python train.py --n_layer=25 --d_model=192 --n_head=3 --n_kv_head=3 --head_dim=32 --d_mlp=768 --vocab_size=8192 --activation="tanh_gelu" --norm="layernorm" --norm_place="pre" --norm_eps=1e-05 --positions="learned+rope" --rope_base=10000.0 --rope_fraction=1.0 --qk_norm=false --attn_scale=0.177 --bias="all" --tie_embeddings=true --parallel_block=false --init="uniform" --init_std_qkv=0.0324 --init_std_o=0.00458 --init_std_up=0.0324 --init_std_down=0.00458 --optimizer="muon_variant" --lr=0.0116 --lr_mult_o=1.5 --lr_mult_down=2.0 --beta1=0.95 --lr_head=0.00836 --grad_clip=0.5 --warmup_steps=200 --schedule="cos" --final_lr_fraction=0.1 --batch_tokens=65536 --seq_len=1024 --doc_mask=true --train_tokens=444900000 --steps=6789 --dataset="wikipedia_en"
MLP neurons of a small language model. Each row is named by its layer, matrix (up: input weights) and neuron, and shows model dimensions 48-111. Each number is 200 + 30 x the weight over its row's rms, rounded and kept within 0 to 999.
Before each neuron's rows, "fires on" lists the tokens most often at its 100 highest values on Wikipedia text that the model never trained on.

fires on: "0", "2"
L15.up40,222,137,186,219,190,208,182,196,189,162,232,203,216,165,217,134,166,228,162,215,198,195,196,237,217,205,175,203,213,144,194,230,184,221,186,164,201,268,189,177,194,205,203,239,129,246,220,237,244,192,227,149,180,222,191,209,220,160,209,204,226,215,205,192

fires on: " of", "==", ".", ":", " and", "-"
L10.up700,224,232,179,154,203,207,205,193,139,188,203,253,172,195,211,208,169,188,245,215,185,138,196,195,259,169,214,203,210,206,163,192,225,214,198,257,188,165,224,191,224,193,159,186,179,196,266,214,250,227,192,145,208,233,187,199,209,209,252,183,175,159,202,216

fires on: " of", "ly", " at", "c", " series", " by"
L7.up48,178,250,242,167,202,188,157,185,164,180,222,193,210,207,228,151,219,227,169,171,206,199,225,157,181,201,190,148,224,247,212,197,208,222,205,211,199,184,169,210,154,208,198,185,183,219,191,221,186,232,192,212,199,203,204,157,185,190,224,191,173,221,243,208

fires on: "-", ".", " ", "5", ",", " kg"
L12.up64,159,223,191,208,160,176,211,253,182,197,252,181,193,186,197,217,144,161,201,198,208,174,172,221,196,153,169,215,229,282,219,244,232,222,193,203,215,200,211,192,151,222,208,241,160,204,207,220,210,190,178,196,174,188,193,215,215,168,265,204,198,238,178,180

fires on: "0", "-", "9"
L12.up725,181,213,205,197,204,163,219,203,189,146,239,195,157,177,221,144,172,192,154,158,209,164,177,220,191,211,233,225,144,209,183,162,180,184,190,140,237,219,241,185,185,209,219,199,145,221,247,226,250,212,240,214,183,220,178,148,194,155,185,182,215,212,210,181

fires on: " \"", " (", " ", "-", "."
L22.up184,231,207,167,181,163,257,212,222,212,200,233,158,155,218,207,151,168,177,167,194,188,205,260,177,231,171,181,227,236,161,243,188,183,187,249,251,194,180,230,121,219,162,193,265,179,186,199,232,252,133,219,180,254,237,209,168,166,175,206,202,240,195,214,170

fires on: "s", "N", "es", "ed", "de", "d"
L8.up394,171,193,209,206,241,201,167,210,208,251,219,192,227,206,221,218,170,206,203,249,229,175,172,217,194,193,204,171,138,137,193,215,175,190,219,273,189,221,138,176,233,191,233,199,205,179,223,179,236,170,184,261,134,212,235,155,126,184,198,213,163,159,207,233

fires on: " (", "\n", " with", " was", " |", " "
L15.up301,223,164,206,237,193,225,268,182,173,195,137,164,181,135,231,205,223,193,210,229,217,211,181,211,204,206,223,200,171,164,216,290,176,173,173,239,260,198,257,199,234,233,193,174,168,260,185,224,207,186,142,169,202,265,158,217,198,235,159,186,212,175,194,227

fires on: " ", "0", "1"
L10.up83,187,142,172,262,175,218,206,134,233,209,157,194,242,224,182,180,186,211,189,186,186,178,189,213,241,222,192,244,233,210,168,216,239,179,158,218,152,201,179,193,166,200,256,211,191,241,254,218,195,165,256,168,200,212,201,232,219,182,239,220,257,229,205,218

fires on: "-", " and", " ", " of", " with", " released"
L15.up686,164,198,240,212,170,216,189,199,161,193,280,230,207,199,207,117,168,230,229,220,239,162,137,164,205,212,188,217,168,274,179,174,207,216,194,140,181,210,204,251,185,188,229,198,165,205,212,221,207,140,174,153,160,234,219,195,226,176,172,182,208,253,191,233

fires on: " to", " that"
L18.up208,220,208,228,182,204,230,249,193,172,173,185,247,202,166,204,189,220,229,221,173,195,220,200,157,234,166,202,190,194,172,221,199,184,206,189,223,210,128,245,184,150,231,212,188,211,202,203,263,176,289,241,188,193,173,174,261,205,184,163,191,184,215,197,197

fires on: "ing", " on", "-", "in", "ed"
L15.up141,189,212,186,160,168,215,235,191,250,241,178,228,210,227,228,218,266,230,180,200,224,186,243,154,209,208,198,181,227,224,167,179,185,207,202,255,189,221,200,221,170,225,275,268,181,231,236,194,212,195,160,204,212,207,212,171,170,159,191,157,270,198,119,224

fires on: ".", ",", " (", "==", " |"
L12.up304,199,183,171,198,196,175,214,222,177,195,192,214,207,163,208,190,208,212,199,274,171,257,140,200,210,219,209,231,117,227,151,240,234,177,142,209,211,192,262,187,211,264,246,187,180,199,207,208,228,170,194,177,213,268,210,202,204,205,189,218,232,234,201,187

fires on: " pro", " Pro", " con", " in", "cl", "en"
L18.up111,238,171,242,182,231,231,172,245,214,199,219,223,207,161,187,221,165,127,190,258,218,196,180,181,217,191,222,245,228,248,172,194,191,239,217,142,178,143,188,165,187,241,157,208,241,234,250,193,203,196,185,249,222,257,175,205,188,233,199,197,206,205,206,199

fires on: " ", "0", "2", "."
L19.up408,196,202,240,160,239,201,236,185,195,132,166,192,192,152,172,154,189,213,129,169,167,204,224,214,205,225,201,177,165,219,192,220,184,191,234,111,240,196,220,235,178,216,231,185,167,208,251,161,210,276,207,193,173,206,198,196,216,197,196,210,156,207,180,167

fires on: ".", ":", ",", "\n"
L13.up560,189,219,195,177,178,164,242,195,178,255,167,194,186,232,193,148,251,196,192,204,188,161,120,216,208,213,221,227,170,229,198,190,188,273,222,199,215,166,228,198,177,227,167,212,178,219,246,174,189,234,234,193,187,201,221,224,185,181,226,173,199,186,166,182

fires on: " or", ",", ":", " than", "or", "."
L9.up202,162,247,210,191,210,229,169,275,196,253,240,239,198,228,210,192,150,178,203,184,194,224,176,244,223,197,161,190,204,233,199,154,225,283,233,237,222,190,205,176,197,198,202,245,206,218,187,224,185,189,184,190,205,254,172,229,200,202,196,229,259,224,154,176

fires on: "2", "1", "9", "f", " Year"
L16.up591,239,170,170,180,192,192,205,224,150,232,217,175,230,174,235,228,211,185,203,252,227,171,204,140,210,226,205,165,147,233,196,184,221,217,224,179,248,168,176,185,172,216,114,162,198,202,198,192,184,259,193,208,211,203,206,180,209,221,260,221,205,212,200,168

fires on: "2", "0", ".", "3"
L18.up615,195,167,192,209,253,158,192,219,193,199,190,168,239,186,260,259,193,216,206,188,157,179,208,200,196,143,189,203,162,204,212,178,194,220,192,175,231,185,250,233,231,202,248,177,202,226,239,218,204,170,187,242,185,250,227,215,210,193,232,292,201,151,267,208

fires on: " ", ",", " |", " (", "-"
L16.up186,203,169,177,206,219,171,229,208,157,191,233,207,175,219,239,226,174,201,197,207,175,187,159,237,199,211,217,201,163,229,228,232,185,132,208,168,206,170,217,192,141,248,209,238,217,216,241,183,217,151,202,179,183,189,161,184,170,149,235,198,192,211,230,193

fires on: "3", "2", "1", "4"
L13.up468,205,231,210,199,232,207,222,227,179,233,180,232,190,193,261,202,227,184,240,186,199,168,203,192,222,164,179,172,179,214,135,185,201,231,232,142,176,208,222,198,243,196,195,167,200,185,241,231,247,181,264,193,268,187,134,181,252,217,230,225,122,158,239,190

fires on: " and", " (", ",", " or", " +", " to"
L12.up654,202,243,207,178,183,190,177,231,251,226,165,231,146,207,182,192,228,185,184,160,183,249,185,225,213,216,203,234,218,256,190,186,180,235,223,191,229,203,232,168,219,203,209,180,253,215,180,234,227,198,201,184,270,237,177,248,179,192,181,241,242,232,122,225

fires on: "2", "1", "s", "5", "4", "."
L18.up641,238,164,180,208,207,166,210,237,217,236,182,184,195,167,260,203,212,192,235,163,231,207,145,235,188,151,237,198,163,193,246,207,195,202,255,164,233,170,209,161,216,222,205,163,209,214,167,236,188,181,186,193,181,195,207,193,203,136,225,288,186,212,180,248

fires on: "\n", ":", " are", "7"
L7.up671,199,198,158,179,218,184,204,219,169,162,183,200,200,229,160,172,224,200,233,187,214,227,203,224,199,232,202,180,163,158,188,181,210,226,207,163,204,153,152,209,177,209,201,219,222,256,249,135,177,190,230,198,181,228,204,223,192,156,261,162,190,217,244,192

fires on: " of", " at", "ch", " from", "k", "uk"
L8.up400,153,246,256,167,185,195,207,176,219,162,242,188,247,219,191,187,142,225,212,159,182,191,219,192,199,220,182,189,200,222,189,175,203,204,235,181,243,246,225,224,221,224,220,181,186,205,156,139,203,207,155,174,242,175,234,149,174,157,195,167,187,204,245,236

fires on: " but", " and", " with", ","
L10.up447,187,205,197,174,207,179,234,168,240,197,210,193,196,205,248,132,211,211,154,217,208,179,189,207,242,159,244,170,147,264,205,248,216,193,247,144,156,204,236,182,195,165,203,204,177,187,199,171,203,123,192,164,196,248,228,184,232,196,215,178,217,237,206,211

fires on: "9", "0", "2", "3", "5"
L22.up669,221,242,193,185,213,191,278,170,162,146,215,221,190,192,223,178,202,223,213,192,224,153,256,151,203,174,157,226,214,174,140,206,260,216,214,237,169,211,251,238,230,175,195,199,174,214,205,202,148,234,183,152,217,191,137,157,150,205,215,224,233,177,213,143

fires on: ":"
L13.up159,231,203,171,140,180,163,227,178,165,211,228,210,188,258,182,201,247,222,190,226,198,213,140,216,209,198,224,209,198,159,193,181,221,238,201,160,187,181,211,133,148,174,148,186,212,210,223,182,187,189,246,176,168,250,193,179,209,166,223,194,145,168,263,223

fires on: " the", "1"
L15.up636,197,192,246,195,197,172,218,234,194,196,271,191,213,236,208,187,220,162,225,194,180,136,229,180,195,203,246,220,162,214,166,217,214,222,191,225,207,131,193,158,205,177,213,178,213,216,239,194,253,190,193,155,140,245,193,141,188,215,189,209,204,236,233,179

fires on: " and", " It", " ", " She"
L22.up218,180,207,188,257,223,172,221,146,142,291,178,268,242,167,217,214,200,163,178,182,274,204,186,248,204,217,217,177,182,201,234,163,175,201,222,189,112,197,211,145,268,217,177,215,200,193,232,208,172,208,219,167,213,183,220,185,201,213,242,241,174,171,220,195

fires on: " Los", "z", " pro", "Z", " Pro"
L10.up761,167,157,246,201,195,200,195,256,177,204,169,192,127,185,187,182,165,139,234,220,225,212,192,211,181,188,132,217,187,270,156,246,174,192,285,170,212,177,164,239,182,204,171,211,206,200,241,185,213,208,197,233,174,169,135,252,140,192,234,215,216,219,214,202

fires on: "s", "J", " J", "S", "K", "pp"
L16.up26,204,237,220,203,200,198,222,192,214,182,216,230,201,178,248,202,248,174,245,143,198,205,227,240,242,175,203,177,177,289,223,214,213,178,170,173,193,199,255,167,192,201,228,164,177,204,172,236,212,205,234,182,207,198,124,189,185,200,194,242,180,204,274,225

fires on: " had", " have", " be", " has", "ne", " "
L22.up598,186,265,260,240,210,165,253,199,191,239,224,190,252,178,167,182,227,161,155,229,214,220,240,144,220,195,199,205,115,176,201,187,186,170,199,198,162,236,204,187,214,207,125,180,208,184,205,187,222,205,209,198,229,216,248,212,177,205,206,210,199,239,226,220

fires on: " C", " E", " Hu", "-", " Gu", " Bo"
L19.up517,209,209,216,169,164,198,148,235,195,169,159,231,188,162,246,200,230,240,179,223,195,206,185,203,118,220,227,174,192,169,266,227,188,192,199,239,216,213,208,212,187,163,238,182,214,240,258,180,224,177,244,172,236,215,172,163,225,187,248,188,191,171,149,211

fires on: " to", " this", " This", " that", " These", " which"
L12.up632,159,144,195,163,201,227,256,202,220,170,219,221,145,147,142,186,195,151,235,174,176,215,210,177,206,174,217,187,167,163,252,219,152,209,235,220,245,163,265,202,196,217,150,223,199,215,149,250,211,261,228,202,133,192,182,215,206,239,238,210,208,178,218,213

fires on: "---|---|---|---|", " Si", " Title", "|---|---|---|", ")"
L16.up314,184,181,185,177,160,233,162,246,191,173,221,236,259,236,185,224,194,184,187,193,168,191,212,233,189,210,146,231,199,195,241,220,179,195,156,255,107,148,204,179,212,213,198,299,152,200,194,204,212,236,222,207,209,206,178,206,202,152,225,219,203,200,137,160

fires on: ",", "3", "2", " season", "0"
L18.up326,143,124,175,237,209,182,240,189,214,214,180,210,177,178,241,206,258,186,178,227,210,141,210,187,110,222,259,209,207,209,169,213,190,227,247,212,184,191,189,191,186,125,155,234,143,184,222,215,189,222,203,193,235,194,208,209,255,221,208,231,192,222,201,203

fires on: "2", "9", "0", "1", " Title"
L18.up229,224,174,200,192,233,140,225,163,224,164,199,222,211,237,216,192,189,186,176,193,243,174,199,192,181,180,143,216,166,200,207,236,184,159,233,144,270,224,189,196,201,213,239,242,100,224,224,202,287,199,169,183,149,222,161,225,209,189,208,195,192,206,204,174

fires on: "1", "4", "2", "3", "7", "5"
L8.up285,184,158,201,246,201,214,257,164,243,245,197,199,208,218,177,205,221,194,224,227,220,170,175,218,214,213,196,233,234,246,210,178,223,195,210,209,254,258,183,244,219,140,210,191,226,225,207,222,182,212,179,179,191,167,222,196,227,179,252,233,204,223,266,238

fires on: "4", "3", "5", "8", "2"
L7.up326,169,168,163,225,202,198,212,238,217,174,128,243,216,218,241,254,208,205,176,212,266,185,131,239,188,231,208,189,214,227,198,223,217,174,210,216,194,158,192,230,266,201,154,180,187,187,203,249,194,199,147,162,212,136,252,218,221,194,205,247,207,218,255,192

fires on: " –", "-"
L8.up410,249,158,196,162,175,210,182,224,226,189,206,219,160,148,231,184,204,204,183,195,175,187,206,165,178,178,207,193,216,159,201,153,201,243,220,231,196,209,207,168,235,209,252,229,198,178,239,222,212,205,243,193,198,195,166,185,150,200,224,167,181,176,196,159

fires on: " can", " may", " would", " (", " —", " should"
L18.up522,238,211,163,233,172,218,274,197,181,196,164,190,184,231,196,225,229,173,268,208,160,203,187,141,207,162,210,224,194,213,160,201,198,285,189,158,193,188,219,158,171,196,186,188,212,217,209,255,227,222,153,202,191,172,153,201,197,197,239,169,228,267,220,183

fires on: "---|---|---|---|", " |", "|---|", "|---|---|", "|", "|---|---|---|"
L10.up99,179,178,206,163,170,149,177,216,257,163,249,202,218,205,188,187,174,178,168,230,193,189,230,253,167,165,200,204,154,230,227,242,239,153,190,184,173,141,131,181,197,243,185,213,145,200,194,192,162,188,172,199,204,211,152,202,189,180,223,198,211,226,191,157

fires on: "s", " team", "ers"
L21.up625,205,227,195,193,249,195,175,262,212,234,215,217,270,186,191,243,155,222,183,209,166,196,206,223,232,159,191,197,164,241,174,193,181,188,212,238,179,183,146,131,177,225,221,230,169,184,208,194,185,224,200,233,128,218,207,207,202,141,253,235,186,183,188,199

fires on: ":", " /", "-"
L9.up365,193,217,218,172,231,164,217,199,157,186,194,180,123,263,182,178,225,188,197,254,252,212,172,162,205,197,178,210,184,212,214,145,199,235,168,199,194,172,192,193,216,170,172,228,174,241,234,186,206,194,221,234,173,210,198,177,200,171,252,200,187,258,278,202

fires on: "3", "0", "5", "6", "8"
L18.up595,209,215,226,194,208,197,225,236,197,243,281,174,230,219,230,234,172,188,226,196,218,176,195,165,226,162,220,231,194,165,184,251,173,192,222,192,230,168,180,214,204,169,226,216,217,212,201,213,196,245,226,239,221,231,180,180,171,232,180,193,207,207,194,219

fires on: "1", "9", "2", "0", "8"
L19.up411,217,228,228,206,253,176,265,223,214,145,142,237,226,128,210,201,167,247,167,169,183,229,145,182,180,213,194,217,206,165,186,194,134,217,207,202,246,164,208,164,195,231,224,201,158,224,160,228,247,222,190,188,208,216,179,202,201,168,155,245,187,187,197,159

fires on: "0", "3", "-", "1", " wh", "Ch"
L15.up470,216,189,184,195,204,204,198,211,168,176,223,234,199,225,259,133,195,197,177,199,182,143,208,178,189,177,196,207,216,239,196,179,191,206,213,174,257,180,205,184,219,214,175,207,169,165,225,236,215,164,213,232,169,171,169,196,245,189,178,223,149,206,236,176

fires on: " V", " v", " Dr", "V", " Mc", "M"
L12.up557,242,173,227,218,232,193,161,210,228,207,163,215,213,200,248,233,156,211,199,169,204,214,158,184,188,216,240,207,216,163,220,181,219,252,170,212,176,172,222,189,207,201,208,170,194,184,249,195,221,226,229,219,224,139,223,218,224,168,177,208,200,176,188,174

fires on: ".", " and"
L19.up545,191,177,232,222,228,235,184,241,167,199,221,248,220,190,235,182,225,202,217,241,262,214,198,175,193,238,216,155,179,202,230,225,182,221,196,134,141,151,228,195,246,205,155,224,214,147,224,229,183,248,165,158,278,205,196,198,199,202,233,266,208,213,266,217

fires on: " and", "3", " was", ",", " which", "5"
L18.up756,198,167,176,193,228,233,186,221,143,200,250,226,207,194,227,206,195,131,202,233,201,168,164,163,197,150,198,214,205,201,197,176,251,208,205,197,222,233,260,233,230,250,198,201,214,237,182,163,228,177,233,222,130,244,215,174,229,188,174,211,154,203,187,185

fires on: "s", " =", "2", "ard"
L10.up427,198,180,272,214,194,188,137,211,158,150,187,190,180,265,267,224,232,226,172,222,169,216,229,179,204,262,190,151,167,192,166,219,230,174,184,197,253,197,165,179,226,230,154,248,179,183,227,196,205,170,202,211,178,185,176,165,209,205,174,212,179,196,189,250

fires on: " +", "9", " /", "8", "0"
L7.up539,225,211,235,176,226,210,220,224,224,213,130,223,193,208,195,167,188,203,189,205,225,199,218,224,173,219,220,228,196,169,221,174,158,248,218,167,197,216,165,155,122,228,241,186,159,179,205,214,250,205,202,207,249,214,256,188,160,179,196,216,195,219,188,198

fires on: ",", " as", " Born", " |"
L15.up542,221,243,232,243,259,255,178,196,175,196,191,161,174,184,232,240,171,223,195,190,241,185,188,145,219,188,215,202,222,234,287,225,144,207,207,234,198,252,252,179,205,203,189,199,160,184,241,236,210,180,186,194,174,155,192,158,168,190,227,206,169,199,226,184

fires on: " ", "1", " |", "2"
L12.up269,214,154,199,208,185,178,240,228,210,188,205,228,261,202,196,183,213,185,143,236,172,157,246,183,194,181,187,216,219,242,168,223,202,159,192,240,203,154,187,125,214,193,247,161,191,232,275,229,204,242,240,167,177,194,198,181,236,187,232,233,181,179,213,225

fires on: "1", "2", " November", "0", "9"
L22.up667,256,207,234,188,173,161,241,176,169,207,244,164,181,158,273,213,205,163,209,179,232,206,206,182,214,184,188,168,204,210,224,196,237,238,211,219,211,207,244,199,222,198,177,213,223,190,202,241,205,276,250,199,244,215,158,176,218,225,207,193,213,207,243,186

fires on: "8", ".", "0", "–", "9", "1"
L22.up547,219,191,171,197,165,152,232,211,216,213,220,216,150,198,250,199,190,243,178,229,165,178,191,168,186,192,205,265,237,192,204,248,157,188,208,189,235,201,207,168,207,209,242,216,128,181,263,239,162,224,188,218,210,254,181,193,166,254,164,224,227,192,161,241

fires on: " for", " to", "'", " of", "f"
L7.up577,243,207,197,147,257,207,214,176,207,171,157,202,184,171,264,173,209,192,175,156,200,179,244,164,230,213,193,180,167,233,185,217,244,161,176,215,164,187,174,171,159,195,188,204,232,210,203,162,176,213,221,186,205,197,210,180,170,229,264,134,219,178,162,178

fires on: " de", " De", "ne", " du", " Du", "De"
L13.up199,201,215,186,156,131,235,185,211,166,157,194,228,201,219,204,216,215,171,131,213,201,255,220,190,158,202,221,208,260,178,155,252,146,208,205,235,150,175,206,112,193,123,149,263,217,201,182,137,227,203,243,203,235,192,230,204,224,200,244,230,217,211,206,192

fires on: " from", " at", ":", " as", " in", " with"
L9.up337,158,146,183,243,165,199,219,177,174,227,181,207,191,219,205,127,226,180,173,184,227,200,193,222,198,212,192,221,209,218,236,181,215,216,206,243,229,185,140,197,223,196,205,204,182,233,237,182,167,168,210,201,209,217,206,239,226,183,269,228,188,217,133,247

fires on: " was", ",", ".", " (", " to", "ed"
L15.up706,238,206,159,164,222,239,188,150,115,221,260,221,169,175,205,223,250,186,172,167,183,153,182,186,217,204,213,192,198,184,236,204,219,178,160,197,243,209,272,222,213,175,221,202,208,258,209,189,217,201,222,178,146,215,223,167,213,153,263,262,176,211,235,162

fires on: " of", " by", " \"", " Most", " for", " on"
L10.up147,220,156,220,182,202,149,161,209,137,206,213,257,209,213,220,222,216,244,195,156,137,234,200,246,198,199,147,200,180,196,205,187,159,164,224,155,203,232,152,214,207,196,214,190,179,193,199,163,225,212,240,163,231,234,197,209,214,229,225,136,224,207,203,182

fires on: ":", " of", " as", "sky", " Kon", "0"
L7.up589,177,258,212,218,175,198,215,241,128,188,185,193,152,227,237,215,194,224,189,189,199,170,172,152,217,148,147,265,179,151,265,207,211,210,176,211,179,148,235,176,209,197,178,160,199,220,221,193,216,202,177,193,227,175,178,204,196,169,223,129,206,147,190,214

fires on: " and", " so", " or", " ten", ",", " an"
L12.up267,196,215,177,214,232,176,194,204,196,221,229,185,225,193,252,205,194,156,220,165,214,166,252,230,203,179,232,211,217,204,183,187,215,216,194,217,230,170,233,174,194,173,206,248,180,227,225,190,246,258,195,155,184,208,180,198,161,169,226,220,270,212,129,176

fires on: " de", " O", "De", " De", " My"
L22.up74,182,204,199,203,192,233,155,213,145,207,147,186,203,223,228,182,236,200,165,177,144,231,261,204,196,236,238,232,263,186,193,171,118,209,166,215,152,221,204,218,205,120,206,188,243,236,212,228,203,200,175,201,212,268,249,206,172,204,244,228,200,170,184,194

fires on: "9", "3", "2", " during", " |", "0"
L7.up177,206,222,219,180,190,188,192,161,226,249,197,185,221,163,233,222,249,218,208,214,251,166,156,167,241,191,160,229,199,206,208,209,221,253,194,187,194,138,200,172,228,196,163,191,226,204,198,268,214,214,246,206,216,194,182,245,172,226,181,226,158,236,181,144

fires on: " =", " is", "in", "d", " can", " ("
L15.up369,180,194,241,226,152,249,216,161,161,186,207,220,136,176,222,238,207,187,205,232,183,167,156,150,233,188,169,242,133,176,177,223,256,216,222,181,166,226,181,196,199,205,196,214,199,269,183,277,219,221,200,227,239,215,187,216,176,166,231,174,178,178,226,185

fires on: ",", " he", ")", " He", "s", " song"
L19.up219,166,204,122,183,198,183,177,195,187,235,176,223,233,212,192,221,193,222,198,239,204,199,169,220,225,201,234,166,191,169,194,206,176,156,254,183,231,227,228,169,186,248,204,225,163,220,139,232,220,151,212,100,143,227,209,181,207,182,222,180,218,195,184,197

fires on: "-", " ", " and", " back", "8"
L16.up366,174,206,222,167,145,235,142,220,219,186,220,255,185,151,263,176,187,257,278,209,169,153,238,163,231,217,178,194,212,224,228,198,157,198,262,277,159,186,204,229,213,231,184,169,205,216,242,172,169,188,185,196,234,205,175,193,201,194,203,191,110,186,211,210

fires on: " of", "ing", "me"
L13.up556,237,197,164,117,168,213,215,230,203,143,168,237,210,203,206,222,239,205,175,171,136,219,256,230,250,162,191,247,193,206,226,213,169,150,196,179,152,200,190,186,222,181,220,211,243,194,224,222,238,224,193,148,222,173,220,194,183,263,244,172,193,194,242,165

fires on: "9", "\n", " |", "'"
L12.up359,215,125,181,188,135,236,261,165,172,176,196,218,176,176,202,199,203,211,232,270,173,213,254,231,170,189,192,202,190,155,136,256,189,188,164,278,198,168,158,158,204,201,178,148,159,212,248,234,185,230,175,165,175,228,176,174,210,179,161,197,255,223,205,211

fires on: " S", " of", "in", "-", "n", " in"
L8.up101,124,171,189,141,192,222,241,193,218,203,200,228,191,227,251,221,190,181,238,217,206,157,185,222,141,198,151,203,207,208,146,219,219,223,222,192,234,240,212,200,178,280,269,199,167,234,230,231,191,260,174,247,235,167,237,138,188,193,188,204,173,177,144,211

fires on: ",", " (", " ", "s"
L10.up402,219,191,179,215,231,236,189,167,176,231,204,216,203,200,248,219,221,186,203,246,140,196,203,226,216,194,215,219,121,199,184,219,177,201,237,226,208,240,194,193,222,211,205,230,164,223,130,269,200,180,210,185,176,200,149,143,159,229,217,196,191,181,144,203

fires on: ".", ":", ","
L10.up243,191,188,159,153,177,190,169,205,205,186,193,186,232,255,189,274,229,215,206,226,204,173,210,252,207,176,150,211,249,180,219,197,227,233,218,161,202,137,232,130,159,203,186,221,202,190,225,170,235,266,221,209,220,278,195,220,159,199,230,150,208,196,204,199

fires on: " |", " Championship", "–", " and", " P"
L7.up570,209,256,239,280,215,200,196,216,198,196,203,169,256,165,239,178,173,209,165,203,182,205,147,192,165,258,218,213,197,208,232,234,135,237,156,164,182,153,205,215,223,195,141,236,234,233,203,198,129,220,190,199,164,126,211,194,204,199,217,219,189,230,269,226

fires on: " to", " can", " may", " could", " also"
L18.up102,238,233,195,169,147,195,199,200,187,247,170,240,196,207,208,257,244,174,136,170,189,238,178,185,206,187,256,187,159,156,210,237,203,258,231,204,180,165,234,187,194,236,232,174,208,245,198,211,236,242,147,274,183,206,180,197,186,168,223,222,243,217,261,183

fires on: ":", " the", "s", " a"
L7.up36,204,218,234,146,193,142,194,233,193,235,197,163,132,268,205,203,200,205,204,237,170,248,181,171,248,160,172,240,215,203,200,164,206,226,189,187,227,198,224,184,196,183,188,225,197,190,200,175,215,184,223,223,152,207,201,201,250,216,172,186,155,189,257,235

fires on: "2", " in", "vers", "en", "s"
L9.up691,216,127,186,230,199,204,169,233,156,169,198,166,196,221,217,248,167,193,170,215,173,185,210,198,191,209,178,202,198,212,193,183,210,153,186,185,235,169,205,190,215,181,179,202,156,185,225,218,204,186,203,186,212,216,206,199,243,157,176,199,150,211,212,190

fires on: ",", " to", " and", "9", " |"
L10.up462,178,192,211,268,171,200,158,193,188,192,225,203,234,189,211,208,174,247,232,217,200,124,219,186,233,182,201,201,198,265,173,224,163,181,114,209,229,229,254,193,171,187,168,193,198,229,260,200,192,219,212,179,178,194,203,135,191,192,172,221,185,195,217,164

fires on: " \"", " (", "-", ".", " "
L22.up462,218,157,171,219,219,184,251,202,158,237,213,193,226,238,234,216,224,213,215,251,199,243,164,184,272,195,202,180,215,198,239,233,182,184,230,138,253,167,163,172,184,218,248,196,181,214,222,226,244,195,204,199,223,245,175,180,195,181,249,216,194,185,258,178